config.toml
n_layer = 20
n_kv_head = 7
activation = "swiglu"
rope_base = 5330.0
tie_embeddings = false
parallel_block = false
init_std_down = 0.00198
lr_mult_qkv = 0.4
lr_mult_o = 1.5
beta1 = 0.93
grad_clip = 0.5
schedule = "cos"
final_lr_fraction = 0.0
batch_tokens = 32768
dataset = "wikipedia_en"
MLP neurons of a small language model. Each row is named by its layer, matrix (gate and up: input weights) and neuron, and shows model dimensions 112-207. Each number is 50 + 10 x the weight over its row's rms, rounded and kept within 0 to 99. A neuron's up and down rows have the sign that makes its largest values positive.
Before each neuron's rows, "fires on" lists the tokens most often at its 100 highest values on Wikipedia text that the model never trained on.

fires on: "v", "ad", "ag", "ig", "z", "ik"
L15.gate149:54 32 56 49 35 61 63 61 51 49 54 52 66 34 35 64 70 45 52 55 54 43 47 57 54 43 51 76 47 60 48 38 61 36 54 44 39 41 58 51 46 49 52 57 60 42 60 51 59 32 50 48 59 61 66 51 61 50 50 49 44 61 53 49 32 52 39 34 45 54 49 42 45 40 63 50 41 34 51 53 45 46 42 43 36 47 35 61 53 43 28 60 62 38 43 51
L15.up149:57 32 47 52 41 67 62 55 36 70 50 59 46 54 52 54 55 58 56 50 44 40 58 35 54 48 47 29 42 45 55 29 33 30 49 59 55 36 54 53 50 57 53 44 48 53 49 48 40 51 63 46 34 23 37 64 42 53 54 61 56 47 55 51 42 43 41 37 65 48 69 54 50 53 49 27 59 27 54 54 55 66 30 51 46 41 49 60 55 53 48 43 59 64 26 52

fires on: " I", "9", "z", " you"
L4.gate513:50 33 48 33 62 46 49 48 41 42 43 62 62 51 42 36 54 53 51 59 56 46 31 44 40 39 47 48 58 47 56 38 51 62 49 41 59 61 52 57 27 59 61 46 41 65 45 31 69 63 49 59 51 66 51 60 49 41 36 29 63 48 61 48 58 52 42 43 48 47 60 52 50 48 44 66 43 54 63 46 50 42 72 40 33 45 65 55 49 44 48 37 57 38 34 55
L4.up513:33 29 47 52 60 41 46 65 38 54 44 63 50 39 44 53 59 48 59 60 53 55 45 52 63 48 42 69 48 41 40 47 33 65 53 66 33 58 39 52 37 39 59 50 77 53 30 46 39 48 41 45 47 38 70 45 55 47 50 55 34 60 44 29 40 34 57 62 54 48 41 39 48 34 51 40 39 54 62 46 47 44 51 33 41 45 43 66 46 60 58 61 45 65 44 46

fires on: "l", "w", "ts", "ice", "im", "ers"
L5.gate495:38 63 45 37 43 51 29 36 64 53 56 51 38 45 49 38 50 54 47 46 61 50 67 62 48 59 52 48 45 47 57 52 36 51 45 33 32 53 39 48 59 65 27 38 41 45 52 68 47 40 66 60 46 46 63 68 52 56 49 34 77 48 48 39 30 44 47 64 54 49 37 48 36 70 66 53 46 43 29 42 52 44 51 40 40 61 61 55 56 45 47 67 46 57 46 46
L5.up495:61 46 57 29 33 49 50 61 55 51 70 49 42 56 36 52 57 45 53 57 67 39 48 66 51 58 58 40 47 72 39 52 54 65 84 31 51 63 44 66 65 38 46 66 45 57 36 53 60 58 49 47 58 46 37 46 51 58 48 55 50 57 57 63 40 34 51 61 56 32 44 40 44 53 43 51 31 57 42 47 50 32 55 49 56 51 37 47 54 66 29 43 39 66 54 66

fires on: "ess", "s"
L2.gate17:50 63 46 68 59 43 41 55 48 50 43 45 42 41 24 47 60 63 46 61 52 34 42 34 44 67 58 28 56 41 57 70 48 54 37 32 39 47 40 51 26 52 38 57 49 50 43 42 50 56 59 60 60 30 59 52 40 45 54 61 54 33 36 48 39 64 43 43 43 41 31 45 37 46 49 33 49 56 34 41 37 62 47 51 64 42 50 47 44 77 50 47 33 65 46 52
L2.up17:54 63 67 57 36 30 46 50 46 51 52 55 32 49 49 49 48 46 39 51 45 44 57 46 56 54 60 18 58 44 51 63 31 54 56 63 28 50 36 54 42 53 54 62 47 48 59 41 57 55 73 51 49 49 45 49 40 63 62 70 60 49 35 53 70 54 49 54 46 39 43 65 54 46 63 54 52 51 29 43 28 70 52 53 60 49 32 51 50 48 46 54 51 55 44 42

fires on: ".\n\n", "|", ".", " m", " South"
L4.gate468:55 40 60 34 56 42 46 36 45 57 44 41 61 60 49 65 45 44 43 45 40 55 41 62 58 51 57 58 35 50 56 52 42 71 39 67 46 52 54 43 73 47 46 42 54 48 43 58 41 39 51 63 65 43 38 41 55 46 53 43 58 53 51 58 62 54 35 53 38 46 45 52 64 28 37 68 50 37 59 60 61 64 43 45 59 64 56 32 41 28 58 35 54 60 54 41
L4.up468:43 52 62 51 50 64 28 39 57 27 42 25 64 35 56 61 61 37 55 50 51 61 31 46 57 53 62 52 46 52 61 54 44 60 36 54 51 58 55 30 52 31 60 49 61 53 56 48 60 61 57 54 74 58 53 66 53 48 41 42 56 50 42 58 48 35 40 57 64 47 43 46 59 37 48 55 56 67 56 61 54 59 50 56 49 50 58 38 52 54 61 34 53 61 56 55

fires on: "ly", "s", "ed", "ically", " often"
L14.gate511:62 45 45 65 59 55 52 52 45 52 35 57 47 57 50 51 55 48 58 50 50 68 60 56 46 57 49 44 72 49 56 65 61 61 40 46 47 52 53 61 42 53 42 48 63 39 41 37 51 37 45 54 53 44 69 36 50 56 56 68 59 47 43 48 33 69 68 51 43 44 58 53 44 59 40 63 54 66 45 48 43 67 61 51 42 47 60 60 58 57 20 42 65 41 28 52
L14.up511:52 53 65 46 64 46 48 40 62 71 57 47 37 42 60 52 59 64 71 74 46 45 36 48 40 53 63 54 57 64 49 47 53 67 45 62 59 45 45 50 40 48 59 67 66 51 56 47 50 50 51 56 51 51 46 41 35 63 62 55 60 64 45 53 52 75 59 55 56 43 53 59 40 50 41 44 54 36 49 30 34 52 67 62 36 63 47 45 47 46 43 62 69 40 45 73

fires on: "On", "ig", " of", "(s", "s", "in"
L10.gate556:58 65 50 52 43 42 53 53 52 51 50 34 58 47 48 70 56 52 49 52 56 56 56 48 43 45 66 46 60 53 56 55 39 60 48 51 55 52 52 50 41 43 46 58 60 76 52 58 23 56 71 44 52 37 63 40 53 40 56 51 56 41 55 24 31 50 46 61 57 38 53 47 48 48 59 32 59 42 25 50 38 57 50 48 29 50 48 60 46 47 42 57 50 59 62 34
L10.up556:44 52 39 62 51 50 50 51 50 55 39 35 51 53 52 64 51 55 38 38 25 42 52 61 43 53 62 48 50 48 38 44 48 42 59 55 56 37 45 54 61 45 42 59 51 56 66 37 39 52 77 52 40 62 59 46 42 45 49 62 48 54 64 44 56 54 51 41 49 48 63 60 46 55 51 29 72 49 35 48 46 58 50 21 52 59 53 49 53 47 49 60 52 67 44 62

fires on: "i", "ki", "ari", "ini"
L14.gate393:48 45 61 57 25 57 59 49 65 51 56 46 38 47 65 46 51 60 76 63 41 59 55 63 42 51 55 49 56 58 44 46 45 54 67 65 37 53 56 56 39 58 46 52 52 55 46 36 40 48 54 61 54 71 62 62 53 63 64 48 68 61 32 49 54 41 57 43 36 66 46 60 57 62 57 55 43 42 32 56 61 48 50 42 32 40 63 53 61 28 43 63 57 54 31 48
L14.up393:38 42 42 47 41 59 58 41 55 59 59 54 43 42 47 64 47 38 51 65 43 53 48 36 61 46 67 46 53 47 48 47 34 52 64 36 61 41 57 40 23 58 40 42 30 60 51 41 36 56 40 53 52 51 52 35 41 47 54 39 45 37 66 65 57 40 69 55 43 60 58 46 53 54 59 36 50 44 41 61 51 42 54 48 65 46 54 62 43 51 55 60 59 59 47 41

fires on: ",", ".", " ", "1", "N", " November"
L15.gate472:61 47 70 48 56 50 63 58 65 67 59 33 54 62 44 69 55 50 45 57 53 57 45 53 59 38 56 36 39 52 37 48 55 41 64 49 50 35 48 60 57 59 52 36 49 49 42 63 33 47 40 53 36 53 53 59 40 64 37 45 49 71 46 47 36 45 62 50 66 56 61 59 73 49 62 45 61 38 54 51 41 57 63 38 40 55 53 55 44 79 38 42 50 48 55 51
L15.up472:53 41 57 52 40 48 42 57 64 62 61 45 34 60 38 56 77 59 48 59 52 66 64 48 48 37 56 47 47 34 49 46 57 54 66 56 31 41 41 57 53 45 59 44 34 45 48 39 40 60 46 43 39 57 60 55 44 47 47 69 43 46 41 41 42 47 71 61 67 44 45 41 45 80 46 69 57 57 55 55 58 59 62 49 56 66 46 30 46 53 47 55 56 62 41 49

fires on: " pro", "ro", "o", "av", "ub"
L8.gate15:47 45 43 59 57 32 41 71 39 42 69 49 60 61 45 33 43 55 59 66 46 59 47 51 30 47 49 62 48 58 47 36 61 37 52 49 52 55 49 43 52 42 50 57 10 64 62 59 40 47 47 57 42 48 41 52 52 81 52 58 52 44 45 56 48 58 55 45 52 43 53 31 55 40 65 36 57 30 50 37 56 44 62 56 36 58 46 71 40 43 55 42 41 52 51 60
L8.up15:71 44 41 52 45 62 52 44 57 48 58 58 58 50 40 35 50 60 67 53 68 49 37 45 53 51 44 48 38 51 52 52 53 37 97 44 50 56 49 60 42 56 51 45 53 61 47 56 52 43 64 44 51 39 49 56 46 62 49 60 64 49 42 47 56 41 43 52 59 38 61 57 57 35 54 71 39 59 61 56 54 50 32 32 44 68 46 27 47 55 49 48 61 44 50 37

fires on: " dem", " sol", " Syn", " Award", " rem", " vis"
L4.gate172:33 55 43 47 43 42 60 61 38 44 46 58 52 48 67 39 36 46 51 46 60 49 46 44 63 58 39 40 50 30 47 54 46 48 53 68 56 50 40 56 60 44 54 62 64 41 53 33 49 47 44 64 50 66 38 32 45 64 62 50 54 39 51 54 36 47 52 68 65 50 58 52 58 50 47 50 52 50 79 46 49 52 51 43 59 50 47 43 52 66 47 38 57 56 49 44
L4.up172:45 47 51 52 48 41 57 55 32 34 70 43 39 45 40 48 36 39 55 44 46 61 40 47 78 55 33 41 61 42 58 50 56 70 58 55 61 39 35 47 58 43 45 44 56 71 49 61 41 47 46 57 49 31 30 45 45 50 65 44 58 40 32 50 41 40 54 54 68 49 40 58 39 55 36 45 46 65 58 57 60 50 56 42 53 55 39 55 60 45 59 40 59 47 48 48

fires on: " inter", " pre", " present", " said", " sy"
L3.gate313:43 44 53 52 44 72 52 46 62 49 28 56 48 43 50 52 35 54 58 46 50 46 72 36 40 31 45 41 65 47 60 63 36 36 58 56 52 51 55 54 58 71 62 47 35 43 37 42 49 35 38 52 60 37 53 56 43 25 63 27 64 41 49 43 61 48 54 46 49 42 53 38 48 75 52 34 56 43 28 60 61 46 54 43 46 54 56 50 43 57 56 53 48 46 44 31
L3.up313:75 52 47 53 44 57 16 41 46 36 37 60 62 45 76 60 30 59 75 51 61 41 60 54 49 53 62 66 48 53 27 46 57 53 56 48 58 46 40 53 50 52 60 38 46 41 46 63 41 54 48 59 50 32 35 50 54 42 42 48 41 52 62 53 49 50 49 59 43 44 61 54 65 41 28 39 67 63 34 40 73 51 46 46 37 54 42 41 50 54 40 49 39 58 41 48

fires on: "P", " sup", " app", " T", "ip", " p"
L15.gate103:61 47 28 48 52 41 33 58 48 54 53 39 43 49 35 52 33 58 42 58 38 45 40 64 43 74 33 45 59 64 55 50 59 57 63 38 37 38 45 38 34 45 46 26 46 43 39 64 52 45 51 47 42 54 43 45 50 64 64 50 56 49 58 67 49 40 44 46 33 44 52 40 57 44 61 50 40 44 55 58 45 62 50 57 48 57 57 45 58 46 70 56 53 32 58 40
L15.up103:53 39 50 53 60 32 49 51 42 50 67 61 51 55 38 42 54 62 46 34 41 46 54 71 64 58 32 57 49 44 64 44 52 50 70 50 52 40 51 44 55 44 42 43 62 61 56 59 47 51 39 48 44 65 38 53 38 59 62 46 64 58 65 43 34 45 37 49 44 46 46 53 39 53 45 59 43 70 46 70 61 64 44 50 37 46 49 46 45 48 59 33 50 50 46 60

fires on: ",", ".", "it", " post", "ad"
L10.gate347:45 59 59 38 62 31 58 58 69 56 60 47 48 76 50 61 55 68 54 44 54 51 63 49 54 55 54 55 45 43 52 47 48 54 56 49 53 54 41 63 47 51 52 51 30 42 52 48 37 50 43 54 33 56 67 42 46 46 65 51 61 68 47 60 21 50 48 58 47 54 49 44 66 59 38 43 51 54 71 45 37 59 60 45 57 61 36 35 50 44 45 49 56 58 47 30
L10.up347:51 66 41 46 50 59 43 51 47 83 56 40 37 44 63 62 56 51 61 56 50 66 64 23 38 50 49 52 46 49 51 62 63 41 64 40 35 43 77 54 49 30 48 36 58 42 55 47 56 57 35 24 43 49 44 41 39 68 42 49 61 51 45 59 37 56 61 74 50 68 48 46 58 65 50 41 60 45 56 45 44 56 43 27 55 59 50 59 46 42 31 43 53 62 63 33

fires on: " Sy", " inter", " sy", "ary", " Play"
L4.gate501:62 50 42 38 36 63 66 72 47 53 48 57 69 46 54 62 40 66 68 56 35 52 57 49 44 55 49 50 58 62 38 48 50 52 61 63 67 44 61 57 38 51 54 62 56 39 61 58 39 51 46 42 57 33 53 41 62 51 59 57 49 54 43 54 45 72 47 55 37 38 55 62 56 58 37 49 54 51 43 61 50 63 51 58 55 55 56 61 52 53 47 46 55 34 46 37
L4.up501:53 57 47 49 34 54 48 54 48 52 43 64 62 49 57 64 41 56 57 65 46 55 59 51 51 46 42 72 49 42 36 52 58 30 53 44 55 52 51 59 58 62 47 47 47 42 57 58 50 50 46 69 41 27 50 46 56 36 56 58 42 38 47 17 43 56 55 49 37 47 48 50 35 76 27 32 59 38 46 55 59 44 44 51 44 56 48 39 26 58 46 63 47 50 30 45